{
  "n_layer": 21,
  "d_mlp": 1536,
  "norm": "layernorm",
  "positions": "rope",
  "qk_norm": false,
  "attn_scale": 0.177,
  "init_std_down": 0.00226,
  "lr_mult_qkv": 0.7,
  "lr_head": 0.00612,
  "decay_fraction": 0.631
}
MLP neurons of a small language model. Each row is named by its layer, matrix (up: input weights) and neuron, and shows model dimensions 48-303. Each number is 128 + 24 x the weight over its row's rms, rounded and kept within 0 to 255. Numbers have three digits each.
Before each neuron's rows, "fires after" lists the tokens most often just before its 100 highest values on Wikipedia text that the model never trained on.

fires after: ".", "'", " and", "We", " it"
L13.up478:163128062145139163111085085091180148146143156114100105102165101107136138129102109126138129109137122126134146125115094125121073145102103130102135104100122139149094138152102193165127132149144097149129143073143144132110095146153141134109094155124097155111170139114120153143124134123110188119118122129113142120153159147146118153123151128116150126130136126122157128123128113158100138150134141118148095101098113123097125116141140098141111119122133144148164130105120150095114103135140094062152137157077091143132120130100174113141125133139128115135116160164120128130144100139145160140121138176130096110087141117170147091129113113117145138170129158164111129149120144132111133161141116157076178181148097113070142126138128151117143163138117145125110166120148101166070153149125137

fires after: "9", " |"
L6.up786:127135122129113143135115135114120128156097136149116116138117086138138123125088096187130153178101146140184154164106120120162108143105139135118159139110132148134129103159140132128147104115137137104137123118082171133127126106148105130164138122140146079133098126082148135107125119121141173169112132157099142133109152155131151105126158083156162154135118101131155156077133150090158121131072126147102137087102111153129137131126153125191141117117143102107156172087116142146090146117084099095126107107101171144141097134118172125149159120115096140123118091155127131123107104110127154155138128164130124136129145138160117128107109082154089134134102141166160139129142109084134138156146088166113145163122071088139187133141133118132083147163139165098170112106098116161131122154129128

fires after: "2", " The"
L13.up1234:143152118112131110136127147112147106114162073150120095168145111128146140136153156136157131119125167121124177150146092119120148101090113118086156132112130128096131151167112102138135169125151102118144151139110159175163064127132118118070064155110099136091119130140085101140121147162114114107106103150166090098113148098099105120104138156065111168133169133092154088151141141088100126133110082146090071088102147106154112111129136121143115149085180142124114135141131142106105157131103103099087155158132118165163138107148120150120145115123114122088130133120157126142100113103087159103129125115126132109098156147124090118188129128118094149145124107135167168108125124095105131160156116179111130142099129134111180148174089124131131151127173148138144148160117113180131126120112113

fires after: " Gulf", "\n"
L18.up269:096155119129077156119125172099111132143155093091146126129145104133124157188105138117135148128133132147154135145145119142128061111121031138098155155098120176084129152159105109108116122117112114084135108100119156127153117140135119127128136154145128102132126137136087095161101112150145143138145100151161142124130119141104122125136104165114157120142112118126148151099153121093106123112104105123091164156134144075146110144116164091110136120103169153123136166132136101098169117103087162141119105134120105137144127147123114149123112108136166137145114140152165152148141122145141106119131096120120069142099132124144144121106087124115136098126095149129146143144149126154095087131158129159149146149066123125134095124112142121126134139150123110072132141093118129128085092182137140

fires after: " |", " (", ";", " defeated"
L18.up87:158140106185128092121127168149113124139146157148146132106141121143176125127118132143155097146095133101137089112076102071144122100127132171133125098116115132125149135143120121120103139142118114122160153114127143165171134136140145119093119145185092144153114115109152095122130105125113121116135175114071136170187129114124164162107160103097112127126095170119120180113149162122144116094136129115116063104115120132121148108106134142153137123142157176121137086136089105156093088140125125108109132123140138115083098115143158156146127166106143096110099148163059114114134139117154152118140084112157140168109144139165157128148119130200142129166130100135188096091116092110104144127135133158154109131118104168096153111147112113078134133100106134129127127131092135142112150131134101

fires after: "\n", ".", "1"
L13.up1309:143125177090162109124128107135168115135180127121104179154133097134148144126107144147121165126137204143141138163112115126104134111150126171150149141079131113172086101132103133137100152116156130146119144121136131131089118112156132133108056156160134098114148125145104116140150107141109141141177146130092076063138100172079113145114121134140136135139153125141154125123125128101143140161099109149098114088125121119132106117140127156129140130095173167111164142096145103115129124098122172064152128146152127132151138127160145137181112127111146136132111088141123136117107102123122143069139150141156105133157126149148114102158138104069143104090121123140153132115144129094144089138151117140141142119144160214093086130144138128103122176161116106134094140101148130127125071145138137

fires after: " |", "N", " B", ","
L13.up349:091138138160123166123145124121153140122142123114105127141144151109106121129163126129183163171057116154127126158120077142162155114155121109138147127095115099145062166125125130103144114134153137098097109117146163127124117137101147110143123110078113106081147125156170107194121128113146140154158099148144130141112116116123155088118144091124071126116156100115166119135148144075157100130139072122140142125120140151150133109136162166126151130125116134099124123132124137127107131111110134117139140138168086069119152111114159134121159134131136146135213131148102159122116124099124126163173124131099132086129150117106121141134114091074086124109151114164144159078140130111126160146124156108189139100126079158150131139160109079121092124172117148131129120103122125159150098104121117

fires after: ",", "\n", "6", " J"
L13.up651:112165145141143168080178121090152133143107140111140120143132121108153134132142171165130147126119138124108082116103128120156110123091125110125099085124154133127136123168124159122085142129143081138109142121151157133127127122108090121130108138086127121130126157176139112117112134135128106156138144145141122147105104079140130113161131128115185120142126108127200144133130165089136143140100127126150120127167137112119124108107184114107131140145114136110086127154066182126095127143129167116171160130126099104113111112147116120112170151110112103135108108129094114171187130118156132091155139106130146145129126157146098108164126081128101137150134118090097131123158104128104097098145136084103099149135108158104123115117132139139094153149112150064132127130210119092176149164151112

fires after: ".", "\n", " ", "|"
L18.up331:132156114086100130120152132098164128131200070122137084155176132127108157149128156154139126124143151104153143137118118065144113136120123125123153158121157078126089145120099129115147156146142144111090086153136122142131147136169128156151113169143096099105103125146094085100125108081138123152078133153125129120117154091128146117102114141134113107083113137101188106083142138129165150071094106141120134105160134125123136152131120143168108116096157174115142154133131150149157130107123176090136149158120113122112069157102163131114144156142142084137144152146116147163134116137131156100166088140103123149127149091117103154136124127089115085132139135105149158135117139104168151160134083169123129164119137130139137110119149122113126111104162160130089136116152130132141071158107150

fires after: " |", " ("
L6.up1481:171151127154149137132121138125134115148160101121121076113148102118133185115132154159132121124120180149141118128086114092120107121126154118109166087107108202118095072146135153089108138178152119127143132149153102114126115133126153095136123142142123108135107112144113130152083110139172109155145135167096090141173140159113103147146129105127149121130094125120123142083184143139150135135086133137152128100111112080127155116103158121151118102126119129143132144142128159090139136117140120117132116112132157086146118111174189110115167125099113110085119091180084169137084126109152157151105131137107154129125088146158117146110126123090097140119136100103132140082125097128126111152106103135149139152094142180115121126118124164129129129171110201120131123071106138154110143140157105

fires after: " in", "|", ",", " In", "In", " of"
L18.up562:148128134095128092127162146111146113110114089100179103140137122126083144104135125121127156191095117150127146116099078148129093120142152094136123076106070169146097134149126136112147115170118100150116153134145159135137132130148127106109090132157130149104108148158131078131104098141118125125114123131163083126122129177126117101123156098155106118143142112101119114126143165108106106075104127156105111117113118137155097127061141146146135149165202141147121120134131141140132128110091127138158147154097155125132146125114142124066093152095104107145119081143126132164121067105118097122122142126150123127109089145104122134120102121125098137080154161128135121139107141121135158155126132131123161154098144149165132139135175140127123142143144108130123137148115128174152123131169125

fires after: " ", " (", ".", "-", "–"
L6.up503:112115168097121102094103103130147149128124147150132104136108121078124140156145155142111146110154165091099117141134114116153142095165096158164113113127138108112116108105133171086132126142138096145125142157111108157130129181112099084138065168157102110088102151149145116104104138124109144129173149168138117150131106146077146083144163162090128109124163104122118136119117115092160106087111107121165140144073150116133099163117127149128139135130159140164155145130132095154115196078135174102123073146139164126135126117126154132147124147102148146087126111142102142168113135096133139080180110112121118115161127168125116152121159116099101096116124094079108146109096147160154116139131149123147160177117122113123123147139127081128133141118109125135154151094103136137123172129165164

fires after: " |", " B", " Bl", "ant"
L13.up435:100110124135119112125176148131120085149123129159120145137127158141083159117107114131131172161139115137132115105119103098161103140135153139125130093160137166117121170133091114133125125107127114122122154152130133117102164121117109128140117147166101149101144126157158071125087167136106169131132142108148148130118156131118120092149118116103097111133087108109146146136141154119159138109118094117115110149137089070157144093099164179102137157076150151152144103114154118108122122112143121141106104147134127092169133080090112113141116140097148120124125103140130116092075142159151158096147178147131148168114099162133105136135135122125087187124160106135172133153117118122120131135125116115111150170106140133168144151145132096124171105168123124119173156104119116142138121116185116

fires after: " |"
L18.up1204:163120139091106137108167149155140172112130111180103067157141112124111163133102112150135156155116100120117102144100099129157112121125093132135101147104125135142117118166128170076137127165131139119124119144140133134123141119106091136095119150125139113152137125109078080147135076076101108112166115109151109139129162149141125088114142155118104135176120111095179122133117163100167111108143105147114125138146143164166119129131109095169100112114170185129136086132127129107113118130122113159119108144137120103095116086196140121148109124112134056105139132127104144113138077096120140121156162149150135104128118109166131134144109155137121161118141116162133125123144159148114069152147110164129131133127132143166137144158137172104142151147139107156145114129130143158113089122187105

fires after: " a", " the", " an", " degree"
L13.up489:131137150152088104137109093165136107133133108143118120138105134133129163088144157124122196148119120176164111156136118122098146156111173105147153100124094149100105134138123154115125155150137135110159112150128119158123112125150100113126114128122114110090111131170092162115112170128135157107106105143126140122125126128130168166159138090129121129194128139144129138116150159125115158118077113099149111110124137141121117087103147151166134112136125156152141126111133147107154128098110122119143107138103144090129134173161135097125146115117112110124134076103115142139155085119113134073167140128129140122117102098131075163125132129113121177127135126128141185148123142109116109119129121193140129153063160153162151123114129103139056129147174131139107157123151123064141118148153091

fires after: "\n"
L6.up562:126144132144133100125138105092137115159118072140134104126129107129107137164096106139149108113132131159129112167114054128114113106167102122130140156108128106127116109117140144127109134172131128133150121155173180137126113135139140134161119140110158156087137138131101151138144093139145121118094113107108104119115165098082114104107084154132157143140087128109148109110134140147152162121117102174117126149108160076137123056133164120130138090124100156132138163115096149109168165097115194126116117128105128146151098066180132128123154138118110114121174106166105140167123125110133111132129096127136110144103121140151081139101112067116113095137166147139161151117120113116105125146134130122194158134133169186139100129147089149125131133171100166132149108099194149150150149109127136

fires after: " the", " B", " The", " both"
L13.up1239:131162161133102110079202166128160100142129085115118144150089113074145145110137094136103104108139131126095173158123127117127146142160139116113145153121143128124091149135154154082130102108138111107153156154139142102149149139142135135132129182115142134130128143125094137103136103178133153172155131131155122134153103129108083115120109123113132122118166104130164146129164127104113170108123108109103063136115130120140106121125192107142086104116131164160165099120130127131110160107127205151127119167117109111149144097119149087111137123085152131118132128155089101122124141145165106166098126151155162076146114165139114141161134135143074158135091137122129132102144115146153121115146119134096149132104147146114134152135085118139118148150097145123114189109111160125109146122120148

fires after: " the", " The", " "
L18.up248:112152140114150109153153173128116098130116148080120164100112131113178134115179141130118118164146131135116134154112156087139097117134091098119117151126145176050075114154136157106127112109161105142139113128138103068101132127162121117124115123181144128114117122112111097139111150168126111127124148133161159122140110094148130113147126149141113082143170125123155134103118141081134163124116144164099120135141114132176156131162093161131127138099111127140117126088128083102146114114098131167122114137132089083114125099131156133118143139106141103127151107121114157104138122095153132107153085163117153102107133169154126113189136107122147105150117146141173103114085118111124113175143147127142194082133141152144150187159101131116098133138118141142136149107128121145084124132139148

fires after: ",", "\"", "),", " |", ")"
L13.up118:103133116114118169087160134115122101122126113092123117132154130143134164150118095154148130127116135213157107143134121157081159139114108072090194102122122118142128108144118137138100123106134127143144184134164115111105095192110102100118072158104136086112130142153137123161107096149172156171139103109132125130129126155109119138130139119117140099149139097116105139115161141137120132098126101096131093108127119148195166178120144176129097138117153115115148140143109161137138159117132134134139110129111150126129139119110109115129135138105104128150105084125096161115120134131135182122121147174100149104104146126175134115120096130059144126149153122135091150133109126121142131137120113136117148093107134173153151123126119064099129145105125122127141133119144120078152188143140142

fires after: ",", " and", " \"", " of", " that"
L13.up758:190121117157146084134104154088099166109181073143109104128219103120126125118106086104167125148139127165123137100138116140121072108116160140144126130136113127166091113157089160143154127123109116109130129100130162133125094091118129116123137133170138102149130138140114112184149113123145126118137120108124132134134095121123121135108135101111127140123097142147148077144143131111121165121120112119107088087126118140163184107139147133139090120149118109160088137126102153101130131151089169062190120119121104108086097088149138155123076164116100090154152124150172164121101097085122130122101122114140119125124096128147085097111094109131100106126141129127181117126161116113110110106106102154146112131139147154148197052124147140160097178132119173105119104113120151145147106107131159

fires after: ",", " (", " B", " New"
L18.up1435:160158143154120111119105112125147114141163087160114154192151145115167148128147143109149122149141145120110121109116048136095148138098154158130142132097107137132119142137152114131151116117129099117102101126100166166115122151172149150146112144115112155101116161110083099162115108177102138158091103088113080112116120138149131158123137096151140127098137112082143162134150155092148136136144089135103128134142098107156139087068129128139120127169176140109124147141087148146138077160146126120144128167103103128116116099187137092125128126125086116120143137154156111123162099092112130135115091108100100131116133133126125127155114105089140120092131153106146119113092105097094151145119123119146139121095124135150154128142122111080148135168130130125149175106157103123125137116110137

fires after: ",", " United", ";", " States", " and", " Minnesota"
L13.up1349:140131102160106136101145133126136130147147121111088135145155117163114164132138151164137148132088113122132141113120127091089150156137128151163125105088096161098120131161129100150158154182143129103123149112181150106140146103129149104105091133117110092160124123157096129140143084135097135123117151104112110146162073170136127107146105113112102150129110106090140119094159178127101125117111093143105163137143122154179120156114163118128116105130172117093091134147061101106140132119164110100128131150148157112147146130175192122122080111099144152107144132122151144144118109121099109138137124138121114113147122131121135137130109067096147129102145113139128130161115146117132158147102144114146152161108093187101128109151151156108097139146135129147099120134118104139129110106104064

fires after: " |", ":"
L18.up1086:128142112102122151129118117066171109152138094148121146117108050105138118150124064126123127125108167105142136141125126110123159111130152135130139179092136104145131167095113151098112115143139149109109146093135144099084113146103102157119088137113186091108136099154141141120131099112131113117150139178142116138104099091092147094075122112093137187143109091131123115116149132129157170154114121135113108087109136111138136083117141164138117109132149145135141137134151135099153165142140154120094150093121125141113130115137127159114162124105115089097138091126154121114103070114149147125135125145170112138064130144150145111134126097124108135153146118169138112104153088120117101131131098126133087074163158132123153136122119099120157148148113143142110137127115120115089144145118135

fires after: " a", " A", " was", "A", " an"
L13.up612:120147143175107148171120167142144099163151090131107129126088134135135094112133134101143123123132129164140115119150147121102068195107166160181117122142115112119124162123135134124144147147154134137175158115115151106129147131176108146143118119128117106096173148185120105172090101201150140108142123152133129164148109076185161056135143080089138154132119105112194134124125165109108110154077099107101155103135144129145107089111162120145123085117155147157140146172098185100131129118129118116127099139089123137143135134132126131149127152112121123148087118127122145114070090067129118080120140111150130145126070128120114092170144141120106119130117118165116149132139138112076094126099115156112123141104122174132128112139123096127120110159107141110107153118127129085133123142104140

fires after: " the", " a", " United", " The", " its", " twenty"
L13.up485:116133146137136133143120142138118115116125133133130107094079105085119118108126159142146153130181109132125170135148167117107162150131138096144145139133102160144096090170141135142136107126148137090136135114113150095147111150151164069107120147153121113144076160105150139150149109174128156117116109146157144149125137159139127143118140149138113149190101081136127153096161149100133110141115120149060109092153132060159177119100117152185130106133149164114153125125117110103132104130118117081100149136134111138122133104104111107144112173082117122135112135099073131110096155111163116105132090158163155130132154120115083114109100166074080134125103121124186129118127133148083128148127105138152133141106151202139106080116064117160086128123142155120122149135107122114120156098121187

fires after: "\n"
L6.up313:130138144140129134118143121126134153109116133132134149166118134121150138177134144097177131097144171202108106130172098146123117105131095086141126107090163122104127087137116122110166128108143144115150151073141088107111121142097133138113118139131120097126159172161118118136145119171124106118159085124176157091085115106088146124126133090128102152150135129114103142102127145118099136160122128117153089132128125124125165117103160131147098133123143117151126122131124146114197155106129133143177130116156143113171093149119127120091114130100097139162170144112147146139144113112131114109100151130115116125169116114121105136139144121093131104104087132110152150132157103114160145148115124111145124134102105140181098136131113139092103134129109122050131156132185164131137107122089120

fires after: " ", " ("
L6.up16:180116111195097131126153125102093160136111100107146096120119104113107123120167119097153137177165123146137119165152153142107145121131109099123150137084138121119135082144143126124141125134099140115099113137141138107125106129128138117126120156118107095112147133133147152127093130144118132098112131158152111144140119098114139133114097133133109110131146146161153174127119143113146105107112147125105171170147180101142130118115143151156094114169153173104148117103129112130116143061142121148136124143159104100136143135181110072120129179103112143139137151167090148147095146064137130147134115128121129178117125136128153184132138118121103088128107098110107153117108098115110144141107146106116148167148127130091093156146113138111134125115141128103120126126152114080099066064130134

fires after: " Gr", " Tr", " Br", "6"
L13.up1409:183132114115084150098112143083121111104140150167101175114143089122148158124147147120125188113123130113120149141124136118089134120167114118103154102126111109131096126137109110130100144188162132145182102123132117103129103098171175127083108135140108129157156119107133121147167149149117121183132144116087151125191120146099124142113091115123121080101138130105098126162147107145105121120067142128098136100152139090097146116097178139157158121103155134121135174182147132107075148125128136128151168132114133133089150156155141118167106130063114093132151104140165126139139107105119102141115126128119120097074156180120150146118132135110110174140118144096138164150144099070146143130129125132123176127117149136148110120136126141105120117140104140130129140111102114111134118143130133

fires after: "\n", ".", " w"
L13.up659:130133131119132134108119113098115121170136130101099158105111099148151152169119115141159112110142135142070141134112148151092114191111134139163129119104138126122129142126110124105081135096146125058117125093137112171159140143138154154113078147192108116128110125155129075127142109171100138114086118105113070111178097147131173145092124134129129165105097100124144113139127140108138153121082112133107146136160127150154134123122121140134115165101111117126160178125106128142126124124135101096135125141081084123127148140181167118112159117125104136145091114121132160138133089127138126136103125117114110116083140159142081096156131094116132140114171132136132150142113137125076078148153098137180136130125113189135148081171089108139117151147126124095124146115122089144095098108155103

fires after: " ", " CD", " digital"
L18.up943:133122118158088152156132094141131174093179124099152142093152138147125112103170142113153113133129128147148069110149138118126162125116117172104110136156150134134123129148155127133133099105148127063160106109156111113084127089117112148151137167086109127100085128192123155154154136148157143136111092055159149114159138143114095112105118121137116166116131121107137145167120128113097102155122105171116115135118080135115126153105122137141140110081149125134083157131119111135122118153123156103156137155087136073143142158140130129113158126129150141130140107191161103146137121161127152157098137129146119138128131137145121091123139103117127117165123241153130149159124144143156085113125137136116103136123131168132127117118136160107105145138148137125104118123173149091086108149143120